python train.py --positions="rope" --batch_tokens=32768 --doc_mask=false
MLP neurons of a small language model. Each row is named by its layer, matrix (gate and up: input weights) and neuron, and shows model dimensions 16-143. Each number is 50 + 10 x the weight over its row's rms, rounded and kept within 0 to 99. A neuron's up and down rows have the sign that makes its largest values positive.
After each neuron's rows, "fires after" lists the tokens most often just before its 100 highest values on Wikipedia text that the model never trained on.

L2.gate213:36 53 46 50 32 49 56 48 59 51 47 75 30 50 66 50 40 57 51 48 52 45 70 56 53 39 58 54 56 35 54 69 39 38 45 39 59 47 57 48 59 50 46 47 54 64 38 54 47 56 29 50 47 51 33 52 59 44 47 45 35 52 51 49 37 60 48 48 37 55 65 47 34 49 45 48 34 67 62 69 48 69 47 54 32 50 50 45 44 78 48 40 55 47 57 34 50 50 48 40 41 57 51 40 61 48 61 68 43 60 43 60 38 50 50 58 51 53 39 67 60 53 39 70 49 47 33 50
L2.up213:50 48 31 54 37 60 52 35 55 51 53 46 51 46 54 32 52 54 61 57 65 35 67 59 42 31 57 42 61 58 59 66 57 45 42 53 57 52 55 55 49 60 46 43 39 63 55 63 41 58 28 57 52 49 39 53 57 39 52 52 34 52 48 29 38 55 57 49 54 67 69 48 63 50 37 50 53 48 75 63 59 63 43 57 34 48 56 54 28 50 55 41 55 40 57 50 51 58 34 33 52 43 56 54 64 52 56 59 53 59 39 59 59 52 55 55 43 46 39 55 45 53 35 69 42 56 35 53
fires after: "\n", ")\n", " in", " served", " to"

L5.gate592:57 54 43 32 38 51 61 48 49 56 43 72 43 58 40 57 67 52 46 62 55 50 42 39 56 45 58 38 48 68 38 40 40 42 43 61 44 70 52 66 51 58 54 51 41 36 63 48 59 62 71 53 71 54 43 39 43 44 53 62 49 62 47 49 43 43 53 41 53 28 50 35 47 53 45 37 50 61 54 55 62 54 49 49 55 35 77 46 61 43 46 41 49 56 49 36 61 36 43 40 52 62 46 62 46 41 50 73 51 40 76 60 31 61 42 45 44 52 53 52 49 52 54 46 65 58 50 48
L5.up592:52 55 58 45 58 45 76 52 50 51 46 57 53 47 37 61 67 60 42 63 65 38 56 49 39 52 55 53 50 60 39 64 43 49 38 40 52 55 45 47 46 85 53 44 49 37 40 37 56 42 44 55 51 57 53 49 38 58 46 69 33 44 52 64 45 53 32 61 62 32 39 50 45 57 51 31 50 46 49 37 66 64 53 59 31 48 62 33 43 56 43 55 65 51 47 52 51 35 64 46 41 66 42 57 48 47 37 64 49 46 52 66 53 59 50 52 36 56 44 46 46 57 47 45 52 63 48 53
fires after: "==", " back", " sy", "===", " th", " sound"

L6.gate515:54 53 57 60 36 60 48 49 49 37 49 48 69 53 42 54 38 59 47 50 56 45 58 43 48 44 59 58 62 44 45 55 55 60 48 50 64 50 67 33 41 60 62 46 57 37 51 47 48 45 20 64 67 52 64 63 49 62 63 48 61 35 47 59 48 37 50 36 48 36 66 35 51 65 47 54 36 55 64 44 41 47 62 39 34 53 63 62 34 60 51 64 56 49 51 37 48 51 41 41 44 58 63 35 45 48 80 37 62 45 47 43 62 52 55 50 44 64 51 81 42 60 48 58 58 52 43 43
L6.up515:49 52 63 57 55 47 66 49 47 36 33 52 28 36 36 58 48 45 26 53 64 56 43 36 45 61 40 69 55 58 48 62 54 63 45 34 55 73 41 40 56 51 56 69 57 61 52 45 50 36 60 56 55 50 42 29 69 46 57 57 48 48 45 58 48 43 49 39 71 44 34 46 34 44 45 42 67 42 58 47 44 47 45 45 40 57 55 38 50 50 62 47 61 54 46 41 64 52 55 50 45 68 27 41 56 37 43 37 45 38 57 47 52 58 53 57 49 72 42 54 76 47 59 62 38 49 43 40
fires after: " on", " On", " J", "On", " September"

L2.gate241:37 53 61 50 46 47 47 41 64 47 54 44 52 48 47 47 40 44 49 40 44 48 49 37 64 49 54 47 46 48 51 60 75 40 54 35 51 44 46 46 47 48 64 49 34 63 33 63 46 54 34 40 59 51 52 49 67 58 46 29 52 57 36 34 63 55 61 47 58 58 40 56 42 57 54 71 50 44 65 42 52 54 53 43 46 59 65 49 55 61 49 54 35 41 37 44 46 50 55 50 37 41 37 50 45 32 36 43 49 49 42 50 52 60 38 74 46 70 29 34 77 45 47 41 56 50 40 52
L2.up241:48 42 44 44 44 54 54 38 69 45 47 53 48 40 35 46 47 47 55 40 45 59 54 43 69 44 49 54 54 48 51 47 66 44 54 49 41 47 59 43 56 39 64 48 34 56 38 70 54 48 32 40 64 46 43 43 55 64 55 26 52 51 48 40 63 48 65 57 49 53 44 57 38 61 62 64 52 46 72 50 48 57 58 44 46 62 63 50 54 54 43 53 36 48 38 46 58 46 67 35 37 46 31 55 54 38 56 43 55 53 41 50 57 66 33 74 41 51 39 33 82 53 51 36 65 53 28 36
fires after: "\n", " |\n", "===\n\n", " |\n\n", ".\n\n", "==\n\n"

L6.gate631:49 38 45 52 56 54 47 56 71 56 43 43 42 56 64 52 55 60 52 56 49 33 54 48 38 52 59 61 65 51 60 45 65 51 31 49 54 54 58 46 36 57 55 61 49 53 55 69 28 51 50 40 51 42 44 46 56 42 50 59 42 40 45 39 54 53 42 61 66 40 59 58 24 49 58 58 47 67 64 54 50 39 51 45 67 53 50 39 57 63 50 63 61 49 34 59 49 40 39 48 62 39 58 44 40 60 39 72 47 62 50 42 41 59 47 76 47 60 48 53 55 58 40 70 39 50 74 57
L6.up631:55 65 69 46 46 36 44 42 46 45 62 39 61 65 67 49 45 41 39 51 64 60 55 58 72 51 47 56 58 30 26 34 57 58 56 56 60 36 52 47 45 60 51 48 39 41 64 71 53 63 35 50 48 41 40 46 55 28 57 34 65 50 51 46 37 51 56 41 39 37 56 49 60 49 49 57 51 54 70 47 65 51 24 52 67 42 56 64 46 59 51 55 44 32 57 56 54 50 51 50 55 30 49 44 59 62 46 42 52 44 56 51 48 47 56 40 50 71 39 51 50 48 37 50 55 44 44 50
fires after: " p", " ad", " the", " d", " def", " sp"

L2.gate141:44 36 71 58 32 43 51 42 66 45 58 53 46 43 46 41 34 58 66 55 60 40 58 57 50 51 46 57 45 49 60 50 62 55 37 55 63 60 52 55 57 51 52 57 37 33 47 56 63 42 53 53 34 58 60 58 41 65 49 39 50 45 54 60 63 53 57 64 43 41 73 27 67 66 59 51 53 45 36 47 68 58 63 51 65 59 58 47 46 38 58 45 30 61 62 56 46 63 53 47 47 39 49 62 39 46 56 47 41 36 50 41 40 43 54 43 54 45 48 55 65 49 56 35 69 46 45 49
L2.up141:41 45 51 50 36 40 49 42 78 44 74 34 42 45 51 44 38 64 50 60 62 51 57 51 46 53 64 48 59 57 46 45 47 61 47 45 62 59 64 56 61 58 70 56 50 36 48 54 64 43 63 54 44 56 57 67 42 61 58 39 56 50 46 58 61 46 44 62 51 41 70 25 71 56 61 53 75 47 38 45 67 57 54 55 41 44 60 52 50 45 60 63 50 68 56 45 53 58 39 45 31 40 60 62 45 57 73 43 48 42 46 49 41 53 71 33 56 47 56 50 57 55 50 40 56 53 39 42
fires after: " |\n", "|---|---|---|\n"

L6.gate140:61 47 57 58 58 59 49 59 66 54 56 60 40 38 49 39 36 53 59 55 67 42 47 45 40 56 51 66 47 43 55 50 51 67 62 47 42 53 63 35 53 38 48 76 67 47 49 66 56 50 34 51 58 60 49 40 59 38 56 44 71 56 62 58 47 53 65 42 54 56 72 37 54 51 56 54 63 39 43 41 34 60 52 62 56 56 47 53 52 30 53 52 68 28 53 67 40 58 36 58 70 38 35 42 42 48 45 59 44 57 44 40 54 58 37 58 50 53 49 58 62 49 70 72 37 59 51 47
L6.up140:48 55 48 75 50 45 49 57 51 41 57 31 44 69 44 55 42 36 56 41 59 47 43 49 35 47 45 38 54 55 31 44 52 28 35 44 32 57 72 37 46 41 49 49 38 38 39 51 59 47 45 35 74 56 47 50 62 45 47 40 55 50 47 58 52 44 38 59 55 66 53 53 67 39 58 60 42 57 40 28 70 47 57 43 61 42 51 66 53 55 38 53 56 41 40 51 44 50 58 66 48 67 58 31 42 57 40 40 48 51 51 44 54 48 53 60 39 52 39 62 43 35 64 46 56 43 69 55
fires after: " a", " an", " A", " ra", " suff", " Br"

L2.gate302:37 46 56 50 40 67 45 46 47 50 65 53 44 52 47 51 72 47 65 48 57 50 45 39 44 48 59 55 38 40 29 42 68 52 42 66 56 47 44 61 42 50 58 53 62 49 44 36 33 49 53 56 43 68 58 46 42 43 68 37 32 63 48 53 38 49 69 59 48 74 53 49 46 42 44 36 49 56 45 37 55 49 61 41 54 55 70 68 44 33 63 54 43 53 57 40 46 54 49 51 38 47 42 54 38 68 40 55 42 59 45 47 59 43 61 59 52 69 56 48 47 42 50 65 76 45 64 50
L2.up302:36 48 55 56 43 73 33 44 52 44 58 51 29 48 42 44 53 56 39 37 60 47 46 32 40 42 50 48 55 49 38 47 53 50 51 52 45 54 38 57 54 44 43 52 77 44 47 50 39 66 65 38 48 60 70 64 47 45 54 63 46 60 35 56 44 51 54 59 27 64 42 43 35 45 41 39 61 69 32 55 56 52 67 43 57 38 55 67 43 65 66 41 36 41 57 40 65 52 42 48 39 54 38 68 40 53 31 52 36 37 53 55 59 47 49 62 57 71 54 66 53 47 44 57 50 54 47 55
fires after: " |", " in", "In", " on", " In", " |\n\n"

L8.gate377:53 58 57 43 35 59 52 58 38 37 52 51 59 37 47 46 32 53 40 44 57 46 51 53 33 49 40 42 61 32 59 50 37 47 62 59 55 41 50 55 45 49 49 52 61 36 39 61 50 29 43 46 55 52 53 73 58 52 38 37 55 31 72 45 65 31 38 43 39 66 53 39 52 42 51 36 55 33 43 60 45 68 56 59 64 58 43 40 48 61 49 47 60 69 61 55 49 60 50 47 44 55 43 49 68 54 53 58 54 59 48 46 68 60 44 37 55 35 47 52 40 42 58 53 57 37 50 53
L8.up377:54 46 49 59 40 67 57 52 44 26 51 54 39 50 51 52 53 64 66 50 53 67 52 30 47 49 44 52 28 65 36 49 45 52 56 50 46 66 61 47 66 66 47 51 49 39 56 42 60 42 55 50 49 47 52 59 43 48 34 58 50 56 55 34 85 53 53 46 51 45 53 30 43 72 44 37 39 53 35 49 58 23 31 47 50 49 50 52 53 55 45 39 44 58 46 63 60 39 54 63 60 46 44 57 46 65 48 41 56 41 67 56 36 34 56 44 44 77 54 64 53 60 60 52 46 49 39 54
fires after: " to", " in"

L6.gate299:48 54 43 26 49 59 40 52 40 43 55 38 57 51 61 54 30 44 47 59 51 39 25 59 74 33 33 47 61 24 65 61 64 46 59 43 60 50 53 46 51 40 50 56 53 56 46 40 47 44 60 45 47 54 47 57 53 65 54 52 45 55 55 58 59 61 75 35 51 39 44 53 39 48 43 60 53 54 45 47 43 52 63 53 42 45 57 65 50 36 63 54 43 56 52 56 53 55 32 39 60 58 43 47 58 52 66 44 41 54 49 43 43 58 23 43 41 48 48 66 59 55 56 72 60 50 50 52
L6.up299:45 65 44 39 57 31 37 48 36 45 46 55 46 58 53 48 49 56 45 64 75 37 57 54 55 60 53 36 44 58 53 63 40 59 47 48 64 44 54 59 41 72 46 52 45 38 53 59 52 32 45 53 50 43 53 64 48 41 56 51 40 43 45 36 59 43 50 51 46 57 36 49 60 57 54 41 51 43 45 35 61 40 49 48 36 55 42 41 45 52 75 62 38 36 47 56 44 59 38 55 52 53 53 33 59 54 64 45 46 31 35 64 71 44 69 48 58 48 54 49 52 36 47 43 56 38 50 51
fires after: " N", " |", "i", " T", "6"

L5.gate632:46 56 55 62 39 52 52 50 25 50 52 58 64 52 46 56 59 66 54 56 45 44 55 58 75 57 60 46 33 38 36 44 52 63 51 65 56 62 52 52 75 56 59 55 52 52 39 61 60 59 55 51 54 43 49 58 42 47 23 35 71 40 39 32 52 55 35 37 46 50 46 41 54 53 56 55 67 61 60 49 51 60 54 56 47 55 49 51 36 38 63 46 43 49 50 74 55 58 39 54 65 55 53 54 58 47 46 49 41 68 45 46 55 55 52 57 64 57 34 33 64 52 59 36 58 59 40 43
L5.up632:33 36 55 38 34 48 48 57 46 48 62 49 69 49 61 36 42 71 42 51 44 59 50 69 43 74 63 47 69 52 54 37 45 68 56 51 54 53 59 58 64 53 61 41 44 73 46 50 56 56 57 64 41 51 54 35 40 25 32 54 58 37 64 52 39 59 47 52 63 56 42 41 56 61 53 61 55 36 58 22 67 45 44 28 48 50 45 61 49 47 52 55 56 59 61 51 52 55 60 51 38 56 69 67 45 58 57 55 58 47 59 59 37 52 56 49 61 58 52 46 58 53 49 65 53 63 47 48
fires after: " in", "h", " N", " am", " H"

L8.gate387:33 42 57 48 53 47 50 53 44 56 54 70 39 47 32 45 54 44 44 39 38 48 49 51 56 41 60 48 79 61 73 48 45 46 30 49 37 36 50 52 44 50 61 37 54 61 56 51 43 49 38 49 69 62 62 47 60 71 63 63 34 53 40 43 46 58 46 46 40 66 54 55 47 54 50 33 37 46 45 34 51 50 44 48 47 50 54 45 53 39 56 35 46 48 53 49 45 70 45 47 38 59 54 55 51 40 24 32 60 45 33 26 46 60 61 52 57 53 43 65 51 46 51 76 66 52 39 55
L8.up387:45 49 45 69 49 51 55 48 62 50 41 55 47 51 49 55 32 46 49 54 61 65 46 44 48 53 39 45 60 48 37 43 74 46 24 51 42 58 63 60 56 30 58 44 45 46 67 52 46 37 50 31 63 66 44 40 39 46 79 56 50 50 65 68 38 47 49 45 55 53 43 66 53 55 60 46 54 33 43 54 46 50 29 52 57 60 32 50 37 48 29 41 44 45 37 54 51 49 55 41 49 50 68 39 58 42 43 68 63 41 59 41 43 36 43 43 54 33 42 53 43 58 61 58 46 54 39 54
fires after: " ", " |", "5"

L5.gate574:59 72 46 59 60 41 63 55 53 57 45 56 47 36 50 46 51 41 31 38 65 43 39 47 48 46 39 54 39 37 48 50 39 41 52 63 41 62 56 76 55 56 40 33 58 46 53 48 57 35 46 55 55 47 71 38 62 60 65 66 56 46 41 65 53 53 50 34 62 59 50 45 61 46 40 41 59 69 49 42 59 38 58 33 60 68 37 47 38 47 53 44 47 62 27 46 51 45 44 38 54 58 54 64 57 58 44 47 39 61 56 56 47 46 50 52 55 43 50 51 45 46 41 41 60 55 57 56
L5.up574:57 57 56 54 54 39 53 50 39 31 55 53 60 57 48 58 51 37 62 38 61 44 35 65 44 63 37 65 59 52 51 57 53 72 54 46 49 30 61 71 61 65 39 46 58 58 62 45 27 46 59 51 47 50 33 45 28 48 56 29 42 51 54 47 45 55 61 59 57 48 34 47 54 41 31 53 33 65 49 55 47 41 53 32 52 65 52 52 48 42 46 45 51 38 39 55 40 33 51 47 39 56 56 44 39 51 53 71 35 60 60 50 52 40 56 37 53 73 64 49 59 46 49 43 59 40 47 59
fires after: " T", "T", " t", " al", " |\n", " F"

L8.gate486:49 54 53 40 45 48 58 52 64 51 72 49 50 32 52 52 41 66 55 21 39 40 55 52 74 59 41 43 60 55 54 54 41 69 51 35 55 37 35 68 40 46 46 60 54 57 38 61 46 49 62 50 61 48 58 54 36 47 45 21 62 40 53 43 36 46 63 65 37 59 58 41 61 49 45 50 75 56 47 56 51 48 59 51 54 32 51 62 41 49 43 50 45 47 66 84 38 41 43 56 53 44 62 49 48 42 45 70 53 44 48 49 52 54 58 57 47 58 55 56 53 37 44 61 54 62 45 38
L8.up486:45 53 55 50 46 64 62 51 44 52 63 51 44 57 40 41 43 30 52 51 58 42 51 66 50 72 51 54 49 62 56 58 51 54 49 36 40 58 44 47 68 34 45 55 52 50 35 67 63 41 40 59 41 69 54 55 25 45 48 46 48 37 60 35 48 47 37 48 60 64 46 63 42 36 45 47 39 40 50 46 48 49 61 38 48 43 51 46 76 42 42 60 53 61 66 49 46 50 40 59 67 64 43 39 38 60 59 40 57 45 40 69 45 39 42 59 54 54 55 38 56 49 50 59 65 46 35 55
fires after: ",", "^{", "0", " N", " "

L7.gate272:38 55 47 20 42 48 41 34 31 60 57 42 45 60 45 57 44 66 60 47 67 55 31 54 43 58 50 61 57 44 54 59 64 50 56 54 50 47 59 47 37 49 57 51 52 57 39 60 59 34 62 69 65 47 29 50 63 39 43 24 47 61 51 59 47 48 55 55 44 40 46 49 43 47 55 41 54 46 59 43 60 47 62 44 50 56 58 51 54 45 58 42 54 62 30 74 34 48 35 34 49 53 45 55 46 61 46 57 47 52 54 50 65 54 47 45 46 49 32 54 56 53 39 44 51 35 56 34
L7.up272:50 52 53 40 45 47 37 44 40 63 50 56 52 58 42 52 48 44 53 57 67 26 56 57 28 48 52 55 34 37 63 64 57 57 41 74 63 37 48 59 40 62 35 42 52 47 53 57 53 48 61 50 55 58 55 52 50 43 53 61 69 70 57 37 53 50 61 46 46 59 51 59 48 59 50 52 68 51 63 47 55 71 61 28 47 57 57 60 26 46 68 51 72 55 62 38 41 39 41 51 41 50 41 51 44 43 40 62 45 44 65 52 60 47 64 49 56 45 46 41 38 37 33 52 68 47 63 48
fires after: " C", "-", " the", " a", "C", " sc"

L5.gate364:44 62 57 60 23 39 31 61 29 50 47 54 62 49 49 54 50 46 62 63 47 38 38 50 52 37 20 41 42 56 61 65 44 55 52 62 73 46 55 42 37 43 64 52 60 55 33 33 52 55 42 44 45 41 51 51 57 50 41 56 54 48 38 48 58 57 37 43 48 49 46 39 45 44 30 58 44 55 51 69 65 56 59 48 50 48 56 56 55 35 47 49 54 57 39 66 24 48 56 67 41 48 47 48 48 43 56 57 46 55 47 38 64 61 50 16 47 51 41 54 38 46 66 42 52 59 55 41
L5.up364:56 47 55 43 70 61 58 46 47 59 41 53 58 63 41 45 47 57 66 59 27 27 69 53 50 39 58 50 67 38 38 57 58 60 55 36 52 48 48 33 31 53 63 57 62 64 47 41 38 53 45 49 45 49 46 54 33 58 56 59 55 61 38 32 55 42 64 42 53 51 41 55 30 29 35 35 61 45 71 55 39 50 51 39 59 51 67 63 65 46 33 43 55 57 60 44 62 63 59 47 48 29 53 53 50 46 50 46 51 59 28 51 70 42 65 50 59 37 57 35 46 49 70 58 37 50 41 63
fires after: " Ch", " of", "In", " in", " to", " In"

L8.gate205:43 37 33 32 44 64 41 43 63 45 56 29 44 43 53 51 49 44 62 42 52 62 32 47 45 63 52 56 68 43 59 57 65 51 61 46 32 22 76 58 39 44 39 33 52 67 61 55 44 45 47 44 51 55 34 56 61 59 41 51 43 43 40 49 47 25 59 57 45 55 54 48 42 60 31 53 53 55 71 51 50 47 58 45 57 50 60 63 46 60 55 40 63 47 51 26 54 47 51 54 42 45 50 39 41 48 44 51 44 38 54 50 52 60 33 56 44 68 35 62 49 51 49 50 39 61 36 55
L8.up205:65 52 40 52 28 41 58 48 58 69 57 54 59 61 62 38 63 61 60 47 55 61 42 44 49 61 44 44 50 55 44 41 58 45 43 53 40 52 58 51 47 37 54 41 45 43 73 44 24 60 68 57 55 61 48 63 61 52 39 50 50 62 43 63 26 49 48 57 56 53 57 47 65 54 35 62 62 49 52 56 44 61 49 55 50 60 59 45 45 42 74 59 54 34 53 40 50 44 18 56 48 42 70 28 47 34 56 48 64 41 49 39 42 38 49 48 48 51 41 42 54 33 32 53 56 38 55 51
fires after: " K", " A", " S", " a", "S"

L7.gate635:48 56 40 50 37 70 41 53 54 42 81 47 43 48 50 48 52 35 41 37 49 42 55 57 48 50 40 36 49 35 51 55 29 46 42 39 49 42 64 27 31 43 32 67 58 56 60 39 45 50 63 45 46 49 49 62 40 57 55 38 54 43 54 44 71 53 37 49 52 47 60 43 50 33 55 47 47 65 71 53 54 44 62 55 50 47 46 54 47 60 27 39 50 68 47 47 59 53 43 62 39 45 48 52 56 59 26 41 40 45 43 59 48 57 48 64 35 38 30 66 52 54 48 59 41 43 53 53
L7.up635:58 64 38 53 51 46 21 35 55 46 54 48 40 48 42 47 40 43 50 42 45 62 46 56 56 41 38 62 51 41 39 35 69 63 49 40 49 59 55 42 44 62 45 54 44 58 67 44 36 37 40 63 57 41 59 53 48 44 58 67 51 55 65 63 41 60 40 61 55 52 52 60 33 41 35 55 47 42 41 44 58 74 61 61 55 40 50 52 56 47 30 44 53 68 59 57 58 52 48 62 52 56 42 38 30 66 55 64 61 57 57 49 65 49 41 50 57 62 51 60 78 46 47 49 57 57 59 38
fires after: " P", " p", " in", " pre", " L"

L5.gate329:40 54 48 37 47 43 54 45 57 40 57 36 50 39 46 49 68 42 61 58 44 37 62 45 60 63 67 44 31 47 52 53 56 59 33 38 70 31 54 65 66 50 49 33 49 62 44 49 54 38 48 40 47 47 63 45 44 50 47 35 54 55 53 50 63 39 55 32 52 48 36 52 38 48 50 53 52 56 48 44 41 51 36 51 47 48 38 33 55 44 64 25 52 59 47 61 65 41 40 61 57 60 37 65 45 54 60 36 52 45 58 47 59 50 48 39 53 54 41 60 42 52 41 41 56 53 57 55
L5.up329:56 51 40 54 46 51 53 49 52 41 55 69 70 58 57 50 36 40 32 44 52 36 51 33 39 57 62 40 43 68 58 48 56 64 45 63 46 47 36 34 43 53 51 63 42 53 48 38 61 37 61 71 48 33 67 51 49 39 39 50 59 61 48 43 63 37 52 53 53 55 58 47 49 26 42 45 22 42 49 52 34 34 33 45 45 52 48 50 59 44 44 66 59 43 58 54 45 42 61 47 59 55 62 52 52 54 39 47 43 60 38 56 33 54 61 47 46 62 36 38 44 42 48 61 48 46 55 50
fires after: " ", "os", " sem", " ant", "um"

L6.gate302:57 47 54 44 34 49 55 32 50 75 49 34 54 32 50 49 58 41 57 59 49 54 40 63 48 44 68 48 48 56 30 44 42 63 46 37 56 48 55 61 43 60 54 51 56 62 51 32 54 59 52 55 48 49 32 56 44 26 36 47 59 46 39 46 51 60 48 58 51 62 42 56 58 28 53 67 45 49 38 56 71 48 39 43 41 39 53 47 49 56 32 61 46 62 65 47 66 33 58 53 46 55 64 51 51 48 47 58 64 55 60 47 52 38 70 46 48 53 53 38 66 67 61 51 38 60 55 58
L6.up302:71 63 45 52 43 57 43 37 36 36 56 45 56 63 64 45 44 58 36 50 57 31 57 55 43 46 50 48 55 65 50 53 55 58 55 55 46 63 66 59 59 45 53 35 55 59 40 60 46 50 52 46 53 47 39 50 46 50 63 46 33 51 33 44 56 84 70 66 44 37 57 50 48 55 58 48 43 54 56 57 48 73 31 49 62 52 61 58 46 55 42 61 58 36 48 48 38 51 40 59 67 51 52 24 52 48 44 41 46 34 41 37 45 50 56 45 42 52 75 30 55 60 41 41 45 40 49 57
fires after: " ", "v"

L2.gate27:54 50 56 41 53 51 54 48 56 36 41 60 44 55 73 53 52 55 33 38 57 32 43 61 65 59 49 35 39 51 48 52 55 54 48 46 59 49 36 53 44 67 37 41 51 56 53 55 51 34 56 37 47 39 60 43 43 60 43 47 50 45 50 41 65 72 46 45 51 51 52 28 58 44 36 37 42 62 57 61 38 47 53 61 70 57 55 51 48 52 59 41 30 30 58 66 41 36 33 45 41 52 50 40 43 76 64 50 43 71 67 48 56 48 58 62 57 48 47 35 36 52 43 30 51 48 38 40
L2.up27:54 43 50 51 43 51 45 48 38 38 44 53 49 72 59 57 53 56 32 49 64 36 32 57 65 59 50 27 36 55 38 55 54 47 49 43 49 35 33 54 45 68 31 57 39 54 55 60 48 44 51 46 60 40 57 47 54 45 30 47 55 54 53 35 62 57 43 40 53 48 46 47 60 42 28 30 47 68 58 49 55 42 33 63 51 44 66 55 60 53 52 44 33 48 36 52 34 48 43 41 56 29 46 43 48 69 58 47 50 66 54 55 57 45 63 53 65 59 58 30 32 62 54 33 55 50 39 54
fires after: ":", "0", " re", " to", " le"

L5.gate97:51 59 42 48 41 58 39 48 42 50 65 33 48 39 69 36 49 45 51 50 54 57 58 47 41 66 61 56 54 73 44 45 63 39 54 50 61 50 44 53 82 34 51 44 57 76 53 64 42 46 51 51 69 46 52 49 50 45 42 27 39 68 49 40 59 49 49 50 44 61 47 48 53 57 46 43 67 45 48 44 53 45 57 48 44 52 57 53 41 47 48 31 58 46 55 67 42 40 56 54 47 52 43 62 55 44 54 39 59 75 33 60 61 55 51 43 44 45 48 55 53 30 60 37 64 36 40 52
L5.up97:52 45 41 55 58 52 54 57 47 46 47 43 46 57 52 66 37 50 29 56 37 41 61 57 34 38 60 59 31 63 52 49 43 38 33 56 72 59 48 68 54 47 51 49 36 54 52 58 63 36 59 45 55 41 50 36 57 50 53 48 76 44 61 65 66 41 63 63 36 51 47 43 42 48 57 60 65 69 37 64 49 47 48 46 47 51 42 39 27 40 55 48 53 48 59 48 47 49 47 53 50 45 42 32 49 62 45 49 63 42 60 52 47 50 69 49 63 39 48 43 59 37 33 38 49 58 59 49
fires after: ",", " but", " c", " C", " O"

L5.gate591:46 55 53 54 53 59 49 47 51 69 44 64 43 49 44 42 54 48 33 47 48 44 37 38 63 49 59 36 41 53 62 40 48 48 46 50 64 35 39 32 47 30 48 53 59 63 39 51 49 42 57 44 67 41 46 57 55 51 46 47 36 58 29 61 62 35 40 77 39 30 32 62 31 43 50 47 62 52 49 51 65 32 53 46 54 52 63 52 25 48 43 57 48 52 52 47 57 58 46 35 31 45 47 61 46 56 68 38 47 60 58 52 71 39 45 60 44 65 60 43 61 34 58 54 47 39 54 51
L5.up591:39 64 67 58 50 30 48 42 60 58 41 61 62 40 57 55 63 44 48 56 40 54 54 45 63 51 56 47 54 40 61 50 48 42 36 21 32 48 63 49 47 42 45 41 47 61 62 43 56 40 44 59 47 55 47 49 55 62 60 67 54 66 53 57 74 56 46 58 44 60 51 64 40 39 33 51 42 50 53 57 58 44 57 30 60 49 26 49 33 34 22 54 63 43 53 66 58 53 59 43 47 62 52 38 51 42 45 64 48 50 41 53 38 32 75 47 48 44 41 37 44 41 50 60 53 60 45 48
fires after: " C", " Cl", "ol", " c", " end", "C"

L7.gate514:47 52 54 59 65 65 40 75 47 45 61 42 58 53 49 16 41 63 53 28 29 57 45 44 48 38 46 44 42 57 53 44 58 57 48 62 49 57 56 53 61 64 61 50 49 46 67 62 36 43 51 42 65 59 41 56 29 55 59 49 53 51 59 61 28 47 43 53 59 62 45 47 55 36 45 32 56 57 61 32 53 39 58 53 29 54 62 42 58 41 44 41 50 55 47 45 45 44 45 55 40 50 64 39 51 29 68 55 57 45 50 40 74 56 53 35 51 40 46 54 58 59 45 56 69 64 41 43
L7.up514:62 29 57 66 54 56 53 60 44 31 51 49 65 49 55 54 56 56 49 42 43 65 42 55 44 47 43 50 34 32 43 45 54 39 58 46 47 61 46 53 49 59 43 70 53 59 52 45 63 49 50 47 41 67 66 52 51 49 60 50 40 61 54 77 49 49 44 42 74 49 45 49 64 37 48 49 42 58 51 69 63 46 41 53 56 61 56 41 59 55 46 54 34 51 54 66 43 46 35 49 74 61 55 40 46 31 41 51 42 44 49 61 54 53 38 63 49 38 38 58 74 59 47 58 40 68 39 57
fires after: " B", " b", " M", "b", "K"

L6.gate176:46 59 49 47 57 42 53 54 61 68 40 50 57 68 55 45 55 60 58 71 53 53 39 47 52 50 37 63 63 39 43 55 50 64 40 58 68 41 66 57 47 51 50 53 63 54 40 65 55 56 74 57 67 39 43 55 60 57 44 55 58 48 35 37 46 39 39 47 53 44 40 44 47 61 33 40 42 61 58 50 50 43 55 43 48 42 64 52 62 51 56 57 32 62 43 64 63 28 67 50 61 59 42 46 49 60 55 57 47 47 73 62 43 57 41 75 54 57 49 42 41 51 47 64 50 52 39 56
L6.up176:52 39 48 50 47 50 42 41 57 58 54 67 36 57 57 63 60 56 57 67 69 44 46 25 45 61 38 52 44 51 45 49 55 52 79 25 62 47 39 64 67 55 46 52 38 46 43 77 38 59 44 52 51 49 44 46 42 52 51 45 56 45 63 24 52 38 43 42 51 59 51 47 53 60 61 46 56 50 49 56 41 58 39 44 45 44 39 74 51 49 54 25 51 47 53 57 68 43 60 42 42 66 50 50 63 54 54 40 45 39 46 53 38 47 33 47 56 68 56 52 43 67 49 22 44 51 41 60
fires after: "==", "===", "===="